{
  "num_hidden_layers": 12,
  "hidden_size": 320,
  "num_attention_heads": 5,
  "num_key_value_heads": 5,
  "head_dim": 64,
  "intermediate_size": 640,
  "vocab_size": 2048,
  "hidden_act": "swiglu",
  "norm": "rmsnorm",
  "norm_place": "pre",
  "norm_eps": 1e-05,
  "positions": "rope",
  "rope_theta": 500000.0,
  "rope_fraction": 1.0,
  "qk_norm": false,
  "attn_scale": 0.125,
  "bias": "none",
  "tie_word_embeddings": false,
  "parallel_block": false,
  "init": "trunc",
  "init_std_qkv": 0.028,
  "init_std_o": 0.0,
  "init_std_up": 0.028,
  "init_std_down": 0.0,
  "optimizer": "muon_variant",
  "learning_rate": 0.0119,
  "lr_mult_qkv": 0.5,
  "lr_mult_o": 1.5,
  "lr_mult_down": 1.5,
  "beta1": 0.93,
  "lr_head": 0.00884,
  "max_grad_norm": 1.0,
  "warmup_steps": 200,
  "schedule": "wsd",
  "decay_fraction": 0.634,
  "decay_shape": "linear",
  "final_lr_fraction": 0.1,
  "batch_tokens": 262144,
  "max_seq_len": 256,
  "doc_mask": true,
  "train_tokens": 960100000,
  "max_steps": 3663,
  "dataset": "wikipedia_en"
}
MLP neurons of a small language model. Each row is named by its layer, matrix (gate and up: input weights; down: output weights) and neuron, and shows model dimensions 160-255. Each number is 128 + 32 x the weight over its row's rms, rounded and kept within 0 to 255. Numbers have three digits each. A neuron's up and down rows have the sign that makes its largest values positive.
A block is one neuron, or neurons of one layer that tend to fire together. After each block is what it responds to, as a language model described it from the Wikipedia text at the highest values.

L4.gate366:086132086153154149140136115105180168164129118104120144121074087138176158185145175145101125067113103156117110140153063053181098124187139136117133083130124138157118115109135180143097151140121146088091107089121141172124177130176134119180139138183178091134168134141133147103137124186137161141
L4.up366:168121145102095140083106135102132175112126098093112112086092112127129137085153078190151140141162126122081156121103078097126125158095155130163082089119212115174114088129141152103131156146130101124071123135163073113086111067181157126200087172123156137156149116140114125144132085156095106150
L4.down366:133121068089144102163128124154108107141111132067159160131099126154074108130126160138169121175141196126147141181116123114106121118179175125094146116077106084146135137155098149090072069123092152125118124093112158152153134168136201109137141134133120150132130131108127135127112143110145126148
Mid-word "l" pieces

L9.gate120:098133130180137140148159173124130143113109127152129126118114113156107090146110125095154160107160140095142107104126151157061085151170158077086138136112129147067143125157095116132146137177103165049143105130184096090118142164144126117129123054178131165158189119094156120106106106106205143168
L9.up120:089090083136130072142106141120148144138144139078143095160099133126059123069124155128109169104101119117119062137157166162144097093109164113118124126091154135102086188203080149172098131105163169113130132111087099090128126106108110098185103104102119154082195120117164140121101137089171065167
L9.down120:113101133150186112119164133117150119140119126093128131113119088112180099100105116123194178160082086192139099124096096114130146127142191128035134114174066128127118104166166089164122081107113133121098117114130122128153102131164131128126134166169147156110191120094165148182074189164126134097
L9.gate260:084114148136106154071085103138096154147150135072092168154174097141073101070105102157118138138103153205145126128123143114111191050141126122129207077119126157092106109143081091187145183152077168124137126138127121123185097142169147131111122142128109128122129138121130156156124153112139083140
L9.up260:089147142173137124056134138109144083137150070130134152189141135135112133097097128126132122100147080115170185078200089154090153129148130147066125151118151140111122091134165152089130156073166117136059129090134150204181083123127143123176116121103138098147148154122106155092089111112106137156
L9.down260:054060149089101133038138159108159096147074140098103122129172126162105132110085154145130080056143145087135150075162105159162121125092171107079020107042128098096143192146135120167103112118144111115167153196081152102149120131106159133160137122158107133097159110103097144062087121108166118121
L9.gate403:068128115141156103164090160151162160148129145104191120126102128097093134118154117180186159108147160207133107098139097148151136129130136143147131112095120063078070099102104125116131151173126190095093104086149126096169079112120135120143116119140102085084131159126111142139146129201139168092
L9.up403:138088150206109102111098074143144121120087076114112104147120157122180145148146107128156184149131065172090129111124080127154124131089173099080102142130154142099144037132079120149098114112146096132107152091113089119109124103119135199128108106105163118166125076116123094164165138192103116142
L9.down403:110131164135093119140121184111100131155164129121087141062127108070147098115091151151163143097104152188178169144113101126163111100088165126189143109129071159148084128132090174167164128128135103073146087096126138141106128115144122129147120097097152136097109138125143169136182115097083059104
L9.gate638:104112118065144146181135176117139087129069136145162121141094107135080105142114087145167120122132112198156140163168110150111151085068178176112130157124106116140111136109123138151090137126093165156156162082150133093085121119210078164134127131119130113129139080125127179150148182106142166164
L9.up638:106141088174168140188125171103193129169162061150148196134106139134079162126163134124161072118120129175174168046144123115085074101088076176076125113150123094174163160057070147104119165122165105157134146097086112059108128156128120176099139139215118193127161113131146061141132187128129077156
L9.down638:147144160140131070100117150132149187122145079136179096129099122128107107071167100154154149099146122121106152112171150079144137133128176128050154113169120112174153144140175147148132132142070118134112129081120125116157088112179127103139188074087092160095193055069095071128130156131137114073
Word-initial s fragment

L3.gate119:126107178162121166109108133114124082144150038083151133108088126125138129105115102144080077164181184149101095129134158125164171094166095114174100074136197104092140106209182122126099129096123185092150051100090133132160092161146151139117114177150110168136173070188122137144096153166106129146
L3.up119:183120112105107114111149126146163145095069082155145184115122141108161118114091122121088130110129145151146138166173122141136161127080167105144180116113139112177197162083147144152139137154128074204092155160144121155151098172122066107170120205073095162151162159155160113143132150196134127092
L3.down119:153143170124171079130149137168126165107069115162067199133141113086150068114131149086166146109109139169098092157096074177156145114151166111074136164130154162160155124121156094148138086155144075063165172124139121145143133174134068089063198093085130115171190134090144113133107103175144106124
L3.gate342:131138102126185135087113180135073164111113123126144151098101093077080079129144123120114096106109118115109138126168096126115150074177106094143131057111136120197115124146079177041109136153090136152133180088178144098119145176188098193112109095136110144088105213169182102080202149123104129140
L3.up342:067207114127147163123085103053125126140159107086101111112145114110146122125052177137143074133140120126125160118073088098157170119130173141142156143103125140133117078134080081115108105154102160081127144158134103119121133112147099090084083109122094114115187114108149163163070147103171142127
L3.down342:073083113122136097084149126177178118103062123151128212162116164126096113129157113119151157104087143113109144104141136146130112080091142165148174076129102098134148131126176221137166135141119086095100136038103124166138152110186096174115146081122150085108210129121068090082117112132112121112
L3.gate343:135175166136109105118126160075156153092203160134089162104166085172115119088104144101072168126129112054147141068140134139090117135128101128075137168155133103092163124124068197111169178156101090178143221106156160101169146056140101128068127084166148173079068126122120139146097150137099155095
L3.up343:152085098099154128119123143163084149172138157189061162081088115137111132115088158148169140088078170156093164163094128107134171138072145089152176113184128134147147102146116107091193132149122108172140148148097083050131138156098097135087082146096140073152148168165175098148090099111131132143
L3.down343:094135185167060139114152090076106048179141163141124140191119127189177153096135163111080163108105157142141150126108133093151113117096128161112126142145150076127143099155116127133124110134139148135101178114153108112090082102179112152177141148221119136143131078158115109136137112085141107122
L3.gate522:122100176082079122148135141106126122167126113150086169133088186146077094176146123098126177097116099164063115134132107135092168099149174139111219108163158118121120066112137144094140106056131123133133116118107162070156099157145051081079120152100151142178118128120144098152077151171102095151
L3.up522:056097141137088037133143095113116123122111162114122193109134142172093129116079138134102126097144136178132125138088105128180165128070175145097185069170158134158099097100165123114108103155067156095101120123114131131102075052138127173137163149139092127182165131158050151115151131148113129143
L3.down522:091160145110126108120154135112065054114107096108203158127126136122121159159124141094106140143129124163151094154107018119154131148080176142130079073146143118161088096143129122108095173138167136054073164137139102151140128127140164084102144109114053134065158137131093135048140065080092113144
Second word piece after s

L9.gate87:127088120077139102118141142144147143141106165119113153077072083106167170156130084146076148109176087166051128160083135148142134172156074167139077120112058138146130107107144096090114149137180148084158172088164177134075133110170140166147144107153166138114061126093172146073029140117109065097
L9.up87:150111100055161168104119116109147179126140118166094118096130122113145131139149086157077134180169157104091110103126121126097060094168074134103116056102196159163144112112208196071149148123171127113074134124111096138119118081145139160105128153143124134160086085217156107145106140141077128173
L9.down87:153114154177094130131119106114122084144143101102153117141122150140103111174115124067098079146138155134169122169118105083073103125149153136103080201107170124066095144145102100127086133133134111120185098156071107068143107158115183160119175145139077107181106117143097105097060134173108186125
L9.gate373:130138056133084072119070132143210136117167137146108168170063138171136111060092085115142127095102113076162144132142102083197101155121130083096050113191072151134104144199125152133161111173088179070064134125176185105146140159154128110172173157127136120144099129132155156159119163088141146081
L9.up373:119131107082113146131173167151157094143111071156077140095215143175165150149146089141197097192201098110198177159181050152148100117129148147101131126087173118140184098120171142115125121113123111127135193154192132131170133119130160155155135076116147093129158194142101121084092155158116112088
L9.down373:083088124145130174051160104090139116133136094097145109185151104154096098138075175122095090079112162143129129165090189081161130137109079123119114148179088149094110157174113134108137142132132093133151103174125128094139061080124090107108140134110098148158129116119123078192088096138091097159
L9.gate541:135086140112118098158100191144139160137099174100098094107123112072086110153087141102101082068114064115086121163146103173116081125103114071058170081083155145182126127150132103098071073124116129156121109159181126117131098077140109161106052101090144104094167152079112167120094122147120130150
L9.up541:139159126084138158092149190215110149157092128101126122123099141130132112139089127142131114129156098067103123139092114139125130121153111170137104093082103076146147101132184165106042089166155122114125133050169098130177095118107166108137107104142157140161183087067115094160103153147152106083
L9.down541:184051123076097065112098126106131156148075160134099099178093143101095074098111103100179133117133116199131069085118120128184147174121114131115126128153158166149101136172150084145118102174134138054161121082119155071115088201176109108149113125133136165115072126050163118156113161099144137100
L9.gate612:155139086073191055136109151132103132139178120104113083108152123122126133135090110072066182159118128193122177155167209165142093131089068110167141091168123140140128125149119108128141115107140078189179157082116172118145048162179058157189158116138178143098033120122120063161122090123120128083
L9.up612:153105109175198142105177160104096115135118151162122121206089183112131122091129107147118141110141108117136128095130143158103120112152105098166164129077151169175145092140192146118104081162128156131091191156147146069089127098135154158118062084132128189126134147129103118153134077137122116076
L9.down612:107081125143101100147142173080159153126136152114140139118148097101127113199131091131107154105136127197110156199095162172112054131116068112148167131125146144159116054098174134156142110172062149153165115104184149130073203106136130133185125110098116173138116097129089120106188119100129106092
Slot before an adjective

L3.gate149:194106160114110068170114113125145094069146009134150148133130144138092136161121143108061100132136105122116146130101154118153132150156079124064122137143123096111102160040128106129106136100163136120134128117093182128090191136164128185123167133114167073106113130100149087153106137086169161111
L3.up149:123094078142092054158119130124134126109119101129149152131095169133166107120160122152101126146129154122142109136129128052168113134116181077149053103095132157194069171140062102131141177123164212166088105095130125166109070156125126099080104106139127099142138089110142153105126166158100154110
L3.down149:141118173164125153118107137069126152115093140141100131155171102108150116182128095187120085111140102174156154177144156124183132152109176135103092138151118121132132163104091097172150115161124153075152146146095136186109081182217134101189123110136161091182079195122126165115172070153174125182
L3.gate286:098138159110154123063142175144119161136058075152124105105091143124132061132157140129137147126082114105113114145125170156130107107101119186140113170089182172132160088115129136148168142150154118155140096138125132122137100119126095160095156063091130183162134215162125089102109161090115099125
L3.up286:149135114160149142098103109120128171167123096142151151173105110122147094122152113120160223088157144186149145160110104178131124159103073149135064149174157130156104107127128052099135068138116157168126112120171116134180142087081086088177122114090098111127099128173123108149171164135148110124
L3.down286:121168134128134123152122086114092047109122125156166104081119186081140140150137187110132005133092112114056123100135161121157099151105153147068156132079127142136144134117164180142121144143133115101129185105092125136031114104131139163111143106154117152101090153060092137182119101109193146180
L3.gate366:167119066172117122089125140109111089112126091151145163137139110093078141155169140126090144151199149105132158111143144144084073084131102144128170144089082131125105172161130164073109132180107149071132063081150113150076131133128113116170091112075142138143157082132114142182185045146081116104
L3.up366:121104168132139113137152130130137107091142179121099078158149185141169071180111104137092177134170107126145146092187210140095034119075099113119116187100196126108099093063131089077099158115130129133123118103167136134121082104161109123172134140110124181164159161108159140175168123139166141119
L3.down366:150119113162136116113164146165110164107138070141097116088107162168097174111117157113153135135152125127160144121090157098167067138152046110152164112102121091133133145067147136153126154161139106116110052085108137092158178162176159151103182136098110094149170126117055097128184163164073140104
L3.gate592:108105110134203059086139142149173107181111095101145107058111169136088147098169089112128102125089153114107138157174133142158099162158089121083060154123152046158156126171174137137116151105153082198101086126104127048125167150105135171130133149111171146140124089142113097162162171148159168117
L3.up592:116167096134093161143093106154116157203118115122099139164158116162160120156132141167080126084090094129143145156125109138136035115143125120120148082168071076141119116131095127125104101143106156196065076108147121120070160156127130184084135124130177140110141118143115071058126163104144186096
L3.down592:133109159086184116127144146130143111105062103129132107097101130127094119120144093077147108144169180134121109126143101082131129073124147162133062180157177162077170157128154086113125179155102103143142152076085149084157147135065194100180146148093103078143100143058145140170154136150109088146
Slash or "and" joining paired terms